From a checkpoint of a small transformer trained on Wikipedia: 9 heads of 64.
MLP neurons of a small language model. Each row is named by its layer, matrix (gate and up: input weights) and neuron, and shows model dimensions 64-159. Each number is 128 + 24 x the weight over its row's rms, rounded and kept within 0 to 255. Numbers have three digits each. A neuron's up and down rows have the sign that makes its largest values positive.
A block is one neuron, or neurons of one layer that tend to fire together. After each block is what it responds to, as a language model described it from the Wikipedia text at the highest values.

L3.gate121:118119132114128127185135114108074128127192109150093128133127163102153167092112166093112118166123137138137105118163155138175131079102163148132088147129096150106127099145119121161151121148088102154155179110103120109174121133143126167120137116132154123127097135144134113098173147155116141098
L3.up121:131182092077084095149136104125092114123143154145082097118162145115117067123095083180125109110129129134124122100120119127115115102132135131192131143140122147142133124090173109144143165157124102142098152139122170155147132133152108173149131173144145169139119147106093134129108120145175173071
L3.gate596:151138088128149120095127145148144176118082126150126108160137144112130132084149070152164121132165143129077172151179129129112118157155146138128131119112166088145112163122142123126123125088141118115145144147136113129157119120153112109103108170152123116108173184116130102134116174150104134146
L3.up596:150145089125143116129089103120129160159130122123112122130130146098130115132086090072142098116152143129148147155153133141126145088110160142135165127147143095124143152082106152133094133090126131080197145122110144100147148145113142109089125128160147153107200134135157137118078116161102120157
L3.gate616:094190144114142126102161132131146104109118092160151123171095109110157069090139154136138121139120136166120094136128162092128067121110115080101133127126133163162107121086163115109096110160149077116113121140136115122139162141149143097128131153112119089127122150155159166142170144141146102157
L3.up616:145174142129134153137099131125162157152147115123116114169139139110131154101127194102154144089148100136129175162124125122133144122129124123102174153114137078128160112113145121139111122125137134167167176120113109144134130128174130154131112133129098146130153150144141128106164144105119118143
L3.gate1114:095081137174122099140145111188084142124101072155131107136120134105198112132123064136161110099136124104071116135160151094111136179132124113154163101153128100130116112146107107099108127111132140109111156143083118137165132150155111126094134135144139126073155141127146133155114165142101118109
L3.up1114:144111133133134116110140121139113144134109113135115124104170139088146108115122117117174132104119128080110130149140168121114153109158140122141148143122126117116101092115105098128115114114086125132117138134119144134157102134152116138080103141132166184107146133112147160143120126140103127129
Description: Clause-opening prepositions and conjunctions

L2.gate567:102147090115158166078161132100140150110122136125138127127106123139100123125166148105174107129172156144120180105120142185126124132136139102116115121120137123112107087122119138139140150130148101123125180110133086129128156126123152111113131093169136142147133119150132116122137129101142137107
L2.up567:132122134112121125117089105116124153096119148138111148129124133131149112103144167128100140115180141115122156140116192164105117139128160152156126144154126153137160093134130100116119155156162124122082147123111093127121151137081118111142135121155124100125164171170110087114116118140143149111
Description: Final e-ending word pieces

L4.gate14:103141138158129120148145108123093132144098094141130108109137116153127143121126128117088113102118107168107164105147147096092110109184123129103123111124120135140152081122131089085144147110058139126115140080134155137103148110117115171114138108128107143134137122121102152106082108165172124163
L4.up14:123148122118169128153113132142106132138103128099124100106133111120112105114099095094132093124117150116067126151134163136127134146115161101088150116128151141116168097102125140091120102084096146116140129096124113140126133090090120133117081143115125119126099123153080121077106114109135125135
L4.gate148:116096140100135116148117122100120126125143102122140140122106121113112122107162166141123095136100177107100146113113124112094121126087125171122137103163141107149141095128131155146160128158102123120094128145131135148142176155112129120134095133103125172127151161093122102110150124137139165077
L4.up148:112128141133134123137139178127166158119121123128139076140134113161128154133170154131133152147144164110124143127076094129117126091127159145150087124132134147160130147151118129141126136099136113106107110139129179124153136116107148146161099121102113152154142120096110105169118128127123153133
L4.gate290:141113139095148131136122138096139126148125098147125130142183127077102137111136130112142142084104165119153162113153149132104141151131159117101132131147114177109130166123120148140155141126113128121091136113145071156144097132103122140078130087114155120153129123074128120155119106128129166124
L4.up290:099110119115149136116151165122105120149115185100108161159121114102125135159139115141159103123141099174136162105104137129130129091148097180123121139149112110126161123139130106118145134166177120133141117122135145113129176144094167093107158113144150118138083143121094126151144093114142187174
L4.gate391:114166093127132074182156154107137124158101169086078128108148106139121143153140135144117156128143148090135152135112145156115132096134143120136144114101087120121105137142098120138089075149140106110091116072060121166123127164119105159162092109096140087131120119122154121116109122098114142120
L4.up391:142089134133098127116119152121146112114096160122107108149149113109146098140107125101142102111151124186157163157141110139122127149117143107122118129132120122194166113106136152143144088117161147114143135118123129109133160132162102133150101138131091145080146156140116117140175146120153120096
L4.gate456:121126142157125137101182146132118180180185126146115113123093136107142161124117135105077105130117116119139086120143132188159126118131133110135140123111202158140118125120132109084121122122155160094153104135121162178105144151135146135139119145109130123161112114084140156155120115149096147131
L4.up456:150151147153108141078148117133146161136138133163148167099094171163164143150118110091141079145163150085112132126145145116176124157127121149156135140145129122109145162140152089130121144162125168119137154114137109149121119176076119145159122080169171115149145126114107159106169138114152106179
L4.gate507:102198123103149158123126113112144124165124111140103172120157079068125090139146168109120116140144158118123167088157096143126147093133145120106142171116181112116135145097141100133109130136145113088127130063087094120110119137150122153140124124126111098123104104149129089122144097146129111130
L4.up507:152174139139180120133114169117137130096088074101115150095121103142132135094141124090123131136162120107121162125137178128146129174110106126148127141090128098115086088163119107122142105149140135101142155134131069147105089127166136131103144096137132153123106117126128117132103085180110122112
L4.gate798:090109125121124149111108106161054131140134109136130129086137135120108122114126159158153120084151084133136125149116125146094135144088111131120179131117095104101109122083123150106098104133145134121069103133132140116153127156093100099136122137122159089142168150130137106128105118084119159135
L4.up798:118148138112119156142086140131093152150148107134102157111113119117136116130122134139122101169161116122102136080131147115118155127121158170126159089105099123148109161130089125125143127127105147100157100129121112151129140116060114157135095114158130139100146108121128089128087165150155111145
L4.gate1054:155164157152116160143126175134082153124123123141089134120140094101106124116115111099086127112160127121133128119126111144127094143142181094146115123143149169102132103130128138145086131122150139102131170117106129165136103177141164114119087105126136124134201137179116132138107092130147084095
L4.up1054:092159148132145112092118155130110124102147066141117068151155104092119150147119093159114131149130132154156085140139098116156110122114106117104153116123108161140115135108145147106162155097126163092114129137098151110115107136115152131151115104141095095108060156138146087140144141103140147085
L4.gate1115:147166156092118123173146139137131121142122114147155138125105133103167142145122106100150135124151155145146059167162159066115124122148118105126134121140142134087151126135144114109113136091110119090113099153165162162108083130137142127109118149122100104132136089121169113135132109112144132159
L4.up1115:122162132162093154099161157146135160122164124133188129107151174125152135113115098091136103162141114141173143129126156107129140134124108111095189146144149135131131088112143115086138159060144095103122164145158162104127119125129128169102136111144094103104102102110134123141096138106156138127
L4.gate1131:129164120131106099147134146135152156153110123117152125129129117127147125178114143132127151132100141102080122114118127092129139120131118129130097093137148122087113105117129149109125140134132118144104103094065137181131136100139136137124143122156118137150127157131140161152108090156151119089
L4.up1131:117157103138082091127153151097076175139116129177145126125144119131091170149167121187113121095149131142133141131148095119106155128118123108103108149139104115106143165119122146102142169102124132134122164114149187145078115150127124135122129114116130114163168167117110086098129078112151168153
L4.gate1185:117142141099118144140099152116122099137054148118163100131179147129140103125148137149160133108128098102119133190162147143113144160101128129137102143129137098111143163104107143095100090083129176117086132144171102127122114139120112136135097146118103167109120158144130106182114101142144107113
L4.up1185:111138134097104120112148147144153088142157137105151136158079107089097151146134164109124112193131139097135108109130122139088116133140109137106145122126094166120178139138096134092132121164144161077108096119121175147137144136066148141108131138125115146130132185150138108100110135134150106160
L4.gate1265:131124161116134127131148111144096108108162150093136088111153143125153137149146116140070123129150120137103137096110114086129116097093100074148138119095102145168098097129147171127132159098098128119140161058117088143147149129123150164119156138099145130100110097116123084149112122165097127136
L4.up1265:129150143103111113122179152120187128114129164143083148115115134133124134110081179151154107140116115114152096117081101139110165124140139146139135133154124167139114128165113117116147171109105110135142137150132119133114111196120159109176164114076140108110114115155186105110131152143116100105
L4.gate1408:147130115119129131103115148129095117140138088105151121106123095122162158154135160134101148132155144153179126145144112154117138088110168111102126101132134085174122143141130128108130145111123100130111154103108143166100133148149156130099108135077145141179091136095117151151130104143127127078
L4.up1408:136141095131134143145124126153168152112141147102168137132148138139140140120056158131126110116116089149154114158101184087133120140102153130120143124134142104142134149125143130112099131164088125090145122100135127128104091120121152161155123105144139125104116126139144114136153094122155179134
L4.gate1412:127131130129135121128126116159078138146106113114137121161165105117110145103107126159122124093108121141164163081105106163167166146122150146168153080116151127117084099118159116136125145113138109139160100143118115152099128151169108111116123103133142138153125120138126121135147131129081112122
L4.up1412:156084156106106127052172166134150126122111112120159138083131127156122144107096116125103130095143100135158124128124115140112130151084158115143125135167126176145094074115123105109129139081128158146113138099093112161123091155119095125109127169111148092109121102108119142080103122087115131088
L4.gate1792:129131151063159141110152137120126080074122120075132154106130094122145133114164140113101111193138123093137134129142131126129147106150130110126133164138120152122134114124149130108139170182149087140132149127138097118157111147110156144101129117132120107139117100158143108164118159133095136164
L4.up1792:140122151105149133085191149116131132159133116108129150117143115165111150100141108105142149104120145137119124135134124097140147132090125112101135145140097144140099086155122117138061145107145091116159136106134049121134134109142118113101140171116140132091107165126130124152102163087162122136
L4.gate1985:156130113114120134136163136111144158098145146119123145124104150164145125121138122098122139133171142140112096114137125143085127170142163133126107065126135118141132133132138102095153084144121107154076118144150149186132087084144120117165163102131120156143117130104147119166153116143135152086
L4.up1985:084111155137119126164145178097127094100127128116101098136123110123134141125104144111128125142128135099114144102129142126154147145181085151073133138134128133175125125139114118096115154137115110120118173135127144136118149159108089138114114160100097129153146108115143142145119101141124145141
Description: Prepositions completing connectives

L3.gate1:127148067104126112124093157138148156191168123144146111125171124123135145138123118117118178166169102161105171132131078131139139142155132135123137118127143145142147143115109105142136120155111176147113124086152093185128152176139088176094114179156167109149127158097155131131122154099126156138
L3.up1:107164127137100151117134121154144132129146140142164148105104152094146132118183122098138119112155173169174100147163108122082098123182131107146096146118152151175115109154136088146138151140153154168119078182121088165079132083113105135123129086142157113119110101118142156072126123123095123137
L3.gate130:139143161109112125138131147076124126111171140121142162143150165112149147146127114115172135147128146091135112156121123149128116128079128155084112128107137119162174109110127166118108135100127132130145137137123099164105093102120132125136165135116150130107088109114109143122151141111084152129
L3.up130:109127145189124107121168141069152129140143143115099133130098139147162138122122084198139115093129141121133124145120122123118126111109129150137159132126119132116134153112143110159121157102116129129106131099133155118201088144119088129115142122129111102131161136142146165124118113108156147169
L3.gate227:120129164138107129145125086101100148131142063125128122113119140127142174094118160130134162144123157109168133094146100145130111164121161124181146102140107091107126090094106140153100113124118129165111103107115156093085111135155091137130072120108135134145084127184100128140090169162121136115
L3.up227:163104130145143143113096113090086123103143113073129113130119124119118167134104108159144131120124178115107125107137161143095115138119102149101093144131136114093127096127119152116154135099104131146120128140145137135107112115137089116083109165156142091174087120128160129182101143147131116128
L3.gate1367:107123156131111134123152144125153142141089129126147118144163162115127145074167149097130136141126147124129103105141099117117097120154114132134116121153096152082138096105128117149137152132148097125104139120102112153132140173197168148087133137107161128110092116148156099125110128146105133138
L3.up1367:111098121134124128133132111136143117109114169113155163094113167113109102102168160134149154106151147099106101157112093127090088141161151135192108125128090175104131121139101140146116153149080141150091126118116143163141138090124110147130133131102124145130075151129163125145141151149152117150
Description: Mid-word name fragments

L4.gate301:171091144117108149141109145138089114093104142098092141096124123114087161095153126156105134086149141127103137111132134146114153150147145119087146130150135133105148143102132184142127148161140122111087101093111165169139087119149148126146128106119127098116107126139128163157148123141165176120
L4.up301:082133102148132134123143136161138085116133146120133158113164089153062110141125134132129125095119114122143137141165128133104201148119149126169126075144134126144131120104169134137134155152122062155094155102136128132109128142121143118112128135111072113153095114126160149182116102106141170104
L4.gate540:160124101109113142127151095159152101071095140150135131136112141144161120120144149121143128119128116176133097143136179131102124122169092198117137110094092148134074166089158185127089163121169097122144121112118108116174086148121133149105130149122113124151151138110106163115154166130176160141
L4.up540:152114155122138143097089119147133142123118150159130143091144117109140122107178133133078125106123084102120184165103112112130130126087099102130162140111167113111110146112123157135080134168144129105096160153158125111161115144143139120135108134125102108127157117187130107129158119097141134086
L4.gate593:118127116133117102083117131140136156122110104132171104176101122172124167111096110138138149136135151135116165120131124101120102116090106137133163129084099111137128093144125123116140125123184051149069104198132114119163149120136112115163108122152137130206112101146184143126156109128133076124
L4.up593:152122126126127102077107151135149145130125118089124137179105087146134121114113110104113106110169105105063158129112122139131106151113133119163118113118087122128144114128147140125151085113144129124074087163161160125143157127116112152145113133127069134114078137146159125118110163140126116132
L4.gate718:138167147103149136128143124120149135129127137132074137151146147128138094131122127116163153099113092134128160150084109137139153099138145089164120141100132120118096123123123138145106169106081185104096104120121159150151133160114084119170113124139152132120061125149147105136142174153158154117
L4.up718:127137089092171130086124089120145089113073125099118144143150098128117144147078130078098140103121145127128172107100106121134117076115102140160128162123127101106134154104135095124156146128099132140108154174117107109096147154162148121108132129113108103108091090132094127171103136149133161110
L4.gate855:162099172123177088085150122163156127131146140157155132170153118111115155100090109134117107158121159132104153124131113067134142140085115139125108176126161096150134131134157133105117138117117141126127109157116140151152135134125107117152111133131098128159088128111096156108143106142095100108
L4.up855:170107124050125097141111124141127205168137119180152106161155122073089124168127120104150110140137150127150147120153115113099151162133097108111167157132129116118132158139105126116147127130140134178091107141114127144144122155137097089154112123087136142140073140084097156112174176139139115107
L4.gate922:151120146118148084092126116088144104163129117051124143128168168122142097101074119120154101134077146095121165167143124123125109090072091071153114131138137119154075165115125140127122108121152102131141139141143118082121130133085115131111122129106104129137175108093131113093102161099144145115
L4.up922:159121112116127151157102129154112104109097125149126148169178130184150136105100157126154095125145145087120104136099155142151127101094118123141161112121106138143098131125171179160130153096101125089118144167166155105122155110135101120101117159174119105121133120077163102125150208097158070152
L4.gate944:118106115168125108141090133174151136103134167140167137151151136124065139089109116079159169136138141134152095131125108178130128110138128153138087182125136167163126083127114128131136095120133141181137101090138127147147136119134124125121120203101096141120094116167133174109094138092118147104
L4.up944:135130104130123088105155117151069124145126136187142134128130135111156201159154155170131150130126147157146098083128130139145123129127109115109119102187113150138158097148149122167105085134148105109093092145183139137122136149100128123155150124123139113114125085094089118101130135134108098102
L4.gate1008:120143110159105106122118089135141146169102105123160127141127172131146134105128116167085165099194119078165210099135117122115119168137119115134138092095134130138111094132163129150107162106130105123106160148133150146099170145124125191131122091128133125140110073160134130146099109120137117088
L4.up1008:155121166138107112128115123112127119156143155130112098110136140132146130147146090162112166082185125138176157106112111133126126149098141094158143080114123146142082101154119141106133131099143149088121096110167145116116130166086134165116110135183148125156086130144155144176123111136158111148
L4.gate1056:104124125106128098093136147116124133125148163107097113170113139134120153121152159117106169107156161099112138112171148153131100128178141106123100152142133096130087149133171104151166109117134167134082099137116130126095148151116167157122112184131073130140123120119135122129106133124168151112
L4.up1056:159126139090138099151120137123102170138136157111115169125148096123092119128155137133122126118146114146155133102164138156160080125132140106131159149137115132127141119205113148147152142097134175141105097132136160144086153140136119140186122215127127100139121078154168115131121168113169116097
L4.gate1227:108145141112166152156150119126155145144112152135170160142129083125148109107127125181161127117138138162137081097173140081092170154152107120077145133142119080128150087134143110130116144153127159107141123143135116135101155149069141156094116171122118125118098167154146093114107125133132133119
L4.up1227:118164170119189158122171135091140103121145109145158175165109087087137144132106129128137146121141172104102124105117132151116116138098122067134098085167121157147144129167148111151087126142114156081166141099130103093149157159156147138176161123093113107151114120075107131112098145107138100125
L4.gate1267:123117096125132109113131103140161145099111120087145106132146126121067142109104129127133108151103160123118141169130135097104147154144168178175145093145127105121124140132112129129139198141122131143150157102130123121165112093150125112118087127132132116116082125168150106113135125147173118078
L4.up1267:108125044123118127108119102144124133164184107113137131138097160075116162081147133144160153159117162120099141088123159151161085158127113141133133109136115133080102125126139135130147151103181119158118135135134108120096122128129141130124097104113063101111065139146168121104164102133129106143
L4.gate1331:106155115116145113146130155134151148149124090110128142070138140128110122068121129121109163119128141144109174159162102162089128125145123110135110156114154120123127159150142135132151150121130145120122081118136151090144156118157112113110132091142140148072130089101117142078144180080173120164
L4.up1331:129152102131161119167098121083149092083055107064129116200157139156160121097149110128150112104158115166142140089113133093160141148129113154176098108139148127116132163114133154125130156138145186107110136145147109153124115149115141106167155090126166140104140130092150180139100137107098110099
L4.gate1439:146156111109126103123158090114162101159120144063143100139146090139113135148155152119076124181122112113160131145169101116163147130158137088120126113155141164128101108136125124117154121115107100178132125116143113143153113133153119139146114164142125129130150116170115112129110134098145130130
L4.up1439:126152092141115112092136100150135076136108154131170096152121119143103113107137150133118142141118103117127120172127135110127145159177140088130123137098151158121103104099135167159157144134094127154086120104096126160118111111125124171134110109109129118104150096143140145135138164137165107085
L4.gate1577:137137139164120178155178147122111160145099112100126185148116141139129134124116160105139145123117093185115151142162156111163160095128155136139152182127157109133125117124155162139099132066117081095084127154162119150142121146123111158142160118097107123146110137134149147120159112144117127129
L4.up1577:157130098113106164134111147101178107131150158146121136135123088107164134165127121116139167150154126081149132098130135119155134116140113149141139115125102154118120113131163177139165160118101160128139136091127112130125129157135144147100102135094092081128139172149106110073109129118146112104
L4.gate1671:137143142143154122059184138120127152130167120109146112127106175133134158171126132158085142163107147160127150110133128127135097144170132133148150122138127119123153111128157130103117141125142145108145164131102139125103142136106087110086154137129104090124110117100119115116095120111103135127
L4.up1671:113139104099160150139153088132129160165138132148105141116088115142123172125130128176119151153106105176150161122179124127143089136132150158137091151187121154130149095125135143089144157128164166112117126127114129114092097090145139126110162150129146131082075136080106127092122139103116141103
L4.gate1806:131167124139135095130131162137132098117101138118096128104134090145140147105128138096096127081151126118131109113193137150133123063156125142096173145137127130154094139079146157147121119097127123111153103166147144128115142139127132161161133139102130132104158140104133103123151137147121137090
L4.up1806:104070127115109156105110158152095115133136086152117102121151105115166118130123152094131133201105093122143142146103158150172155129132136074105118158147141138096086101122100123146139133124093137131126119136165091122127072127138179114138141137117116102146110138097129105155102202098142085101
Description: Mid-word vowel-e pieces

L4.gate194:102114100131148117111127115084141170152155113126161088142133073130082152111125103114096109134119149167125119102137174105173146113117111148121107136131094142112102148148106160155122110154140129150149144138100142128121119128135058111103172161149108143120058140139135148116130143143141129149
L4.up194:120142148153169111152122123086111091092113144129168084099114109161183149122135109149108130099163139108145144159161133136142145144132116148184129137128168104149171111148126159143123093120172147125148147114136147146120136128160091114125163183093180188107078156116127122108153122120166138075
L4.gate388:132137119102172120112157097079180134109122137075129109164157161142130144098149138106156175073064130110144154089081123149115138097190125111112140145128139138089092113131128138152169145131148178124108137122092063140192115133114119121113194124138148137122152113119088131114108140078129110148
L4.up388:141133108134130133121164101137146123127155169100148118119119171161175163106166152112122140104093117098156132101095093135081113091166138142059147111120146137120105149153130145127184135141115140109138114135110126131157104106139113098131192118153133134128104132097125159120138142111137126146
L4.gate618:074127165151122080127172117092146120131078140171139150128101129130124136113121144096140181116146146099108158124109161168101155130156110163100118138128115158150113128080128151162126115123149133092123081128114126135110139104100147163126092152102105164142085135097121143130122149135109117132
L4.up618:106137142133110110151140125120119159104094128150136101162086139154128152081113126135133103140116143123173130112118128128100149106134127089118140113127143154140108148105085157156088119131129117110168134117103138130124141118126135151164122157141131153117066144085118115140105171104073088142
L4.gate673:128151110157152114121126083134106120086106117109055074145152117166158152101139146128179127155120117122124156113166145125127114118129083081088145163175167157128157127126098093130153161077148128095144143135142149157120159154132129149102140154145134104129154114089106113153142112133112093122
L4.up673:121146119135127134090153150115137112132098061145117099151128123139069146096098138065146121113151076115156191147136109112128133095138161081073114092140138087080129077135125110127124169136109161142079149149102122161128117156115133099171135123100106102144174081096159129113113149109139130139
L4.gate779:127096121135135169126142129149109084125168150096189137144097144133129144132114169125142153107119119111156093076158120102141109094094130105123132125100121142112142107155149122111104097174142129116115128153131133190114115108116126142123128085100138139115140132098104112110137172143136146149
L4.up779:164107138141126128136176157172104172091171166151125111165106123124095148099121135189177145112089111128117140117128124151105101095138147136146121144128130099144146157139107154136118127134139170132100161155078182138126173129143061107132118097161149116125160125115134122144088159165108166136
L4.gate890:130094100134127108112140155112085105129106105112143121105122104112130123122123153138133069118151135113134081119150120130115124111144134130097141152124130171111146121130092098158125127102152101103182146122164133163079158128122085119096090155125136126126170085147123117105154127140143136123
L4.up890:096118109129117114153122155159104100112083145125160167113137107138094104145153115112110109121154134121134163127129135139126148117125105127160134156164132169135119097108122152111121117094109150100115113144169089152123108143131100107144123138094116164109118088123132120045154057138135101116
L4.gate1055:128150086159151076142124130117149101111107104142144105142154158133082143128135165091129101129147124110140095153137125143109122141137154162141133129122132153156116120142145108119153163094112154129104109120189172163139177157118137110148138106102108091168130140125126158145124097134125119088
L4.up1055:134118119151145135127144088144134089154138129092101119136105119114106154160138133126161125147138119161103106149151108110120079150113150132127099159160110126111079119141166143183171124092172115165098101140093133123120100139137106118133084141137149141101207108138145140118121107135130164146
L4.gate1174:187156100119125112144154113129111142166134117109098103160123142133124165124144142137099117120141170117148169092131100144113125108133138138139145095131174186114118134110117126126101140152112145170114118151124123098080166094141110160130147130178166137146175098151151101184138124107083156138
L4.up1174:119109110118103103125105121134118094137126116109082159092175156104149124088161153146108112157084111105128116133093155104124138134133155145094144151139124098117136162133136159156165114094141144135146105100134098135117107187159125123143173137136134132156108169112112098114089111154109164089
L4.gate1223:097142095110133092102177111107166110100141161164170116151111149142174147154140126086154132170096130135123113131107129114168121136134108101128139117091146149109096153132128128150071127148127109131149101125182171149135110097144160121128136125099219110096113077126107123186151148163103188087
L4.up1223:112112121118113134139111131104104140158144132110136160129144160165130126084111101156122140109113143137145119165126127130126080173106090160090102147116111137128110114156161138151122168138185151130128115155129089164118127136099159152135087134157151104139112124100138130110095120112120125095
L4.gate1318:167140156145173090138110167176101145124150117149081135161115117104134117149110100156082136114123101136131112109129120133128115144093109160120115110159138104149109113104146119112149146099208142139149146104162125130166131070139176102114108129128135146103121152137181118139133096112154159102
L4.up1318:100158083149088135126130115125152056103128123142182111153116159103170130137121120183151100137173111118126077120125122126100130133103127156121114112086112110110107091133143165137115110105120090102122142096125150119092119133147131163141090118164070107112145106163126149128129107109137160082
L4.gate1383:134150173106150071112165140136124142103152167161124120117102140152110178168084100165134169108098111131162102102112159121094078136151112145167094114104154147139138131155075172153113096122159112149131103096096125130111118110139158118147112153116119079131147138129093133164148140128117124091
L4.up1383:111109046147129094123128131098135128059134138161139135115108136141132161136105115126103100101140124147133125130137122127136105125101109107169173155129170119091124122139126129166138116138105087085114108160132136137099170105138130127112155094127154089097140089133126113111127185080133132122
L4.gate1532:175147068094129076108101138122130126127130127165115164133117107132103189128094125160085130137101080097167137162108124144111105121128086117118186163107096151104117118117188107125108121141134113137140170092104125135080108138121134112153137139124113101084114112085180163131141097142131122136
L4.up1532:134136105145124123132117088103121171146095104122138134102119137141186075083117091092165151109122167151137147129137114105110185099143106094178094153154085134112135156112155117135147140141060163112142104109148154101136152076095104083116170119113108121110119097126154108143131142127149130137
L4.gate1710:133116108175112094132107140098174119146180142153105142133142140166118112118099113121093103122162107100183140167136181079086065073125122120110091188155119118105124139103126107163131159146161146089121113138115110142179162092144139137128113134106149142136116121153142122072088152113128149117
L4.up1710:106149117123170123151119106134104117110146160130133117098186103183122141179114089105120152166111091115117134115118142183122172105119139147142109087139121111115130069145134141134113086117108112112124093134104151136116109154102123089120165128141166169147138110099125154127190105162142164142
L4.gate1800:146122101124155139157141144158121137142145109147141121109122141124153064137130124142130172130158119163136105134114075114135142139155119137135083066176134129159097084156138176174145143094166155134135117140122131169134107088097131129144108146107150117111129103147058148152151113062095141138
L4.up1800:128162120110108140124100198141143145124153118121136093116104146125148138119087141116124125123086147150154134124122124135173124098087153128142072113134138124135143101148105130113164101140125139159083155107129095178137114140152170104125102136123156111152173126119113191156161115153091097131
L4.gate1868:096098081149138113105104125093152108130089130149120094120106094113143163123084132140171130135097118172084129086135123165144168133142089111117121183114072167105098138125091122117155107150158137105124091089145139115138112148134087079135113103123146160178167110127140108106123138137155128170
L4.up1868:111105130151160102143099121126155109129138148187091079129144114133120105122104113128121164117128121119131113105083147118194147125103129144132114160109132113096123178146113119148105075155148152106104098125161110137149117109095148059122110142128150097144143150142189117091130131151160143135
L4.gate1935:106116098134123113141119119121163157073075117120138099146150152122137138171127094124156126153153118106135126176134138161096132113138150139139112113130137122178147122162134153114149093129172120135136091131117094122130136166126136102117107134133152136154113131123114176125142141087144088160
L4.up1935:178137117139119115177104151159104149098161104107156091114134155118107096095098117128102108060087156120168105168139165088121156148139120131098126098177110110142110127129127112135123109124128111131160164116121128099144109125099135130117128125131134096130146142159097115137078105121159141157
Description: Opening parenthesis before glosses

L2.gate888:113123128154153144111105175109118108134155178091086131126138095130162102172100106081111086111197113090123131089141146110121149113140133166108125150129100151107108120119122104184095174135126121159135125158155125093099121118103122152115156145130101195152107086131095171124107121095109135124
L2.up888:143135136072112100122132168115118113125111100114148117113143148147149152122132146082163122126114160153118120151134155107138150159138094134135149153105179138105101121154142151148146165090134120113125155119145100149133112119127109174097098119125085069154127108120125127088117133147183149109
Description: Prepositions after noun phrases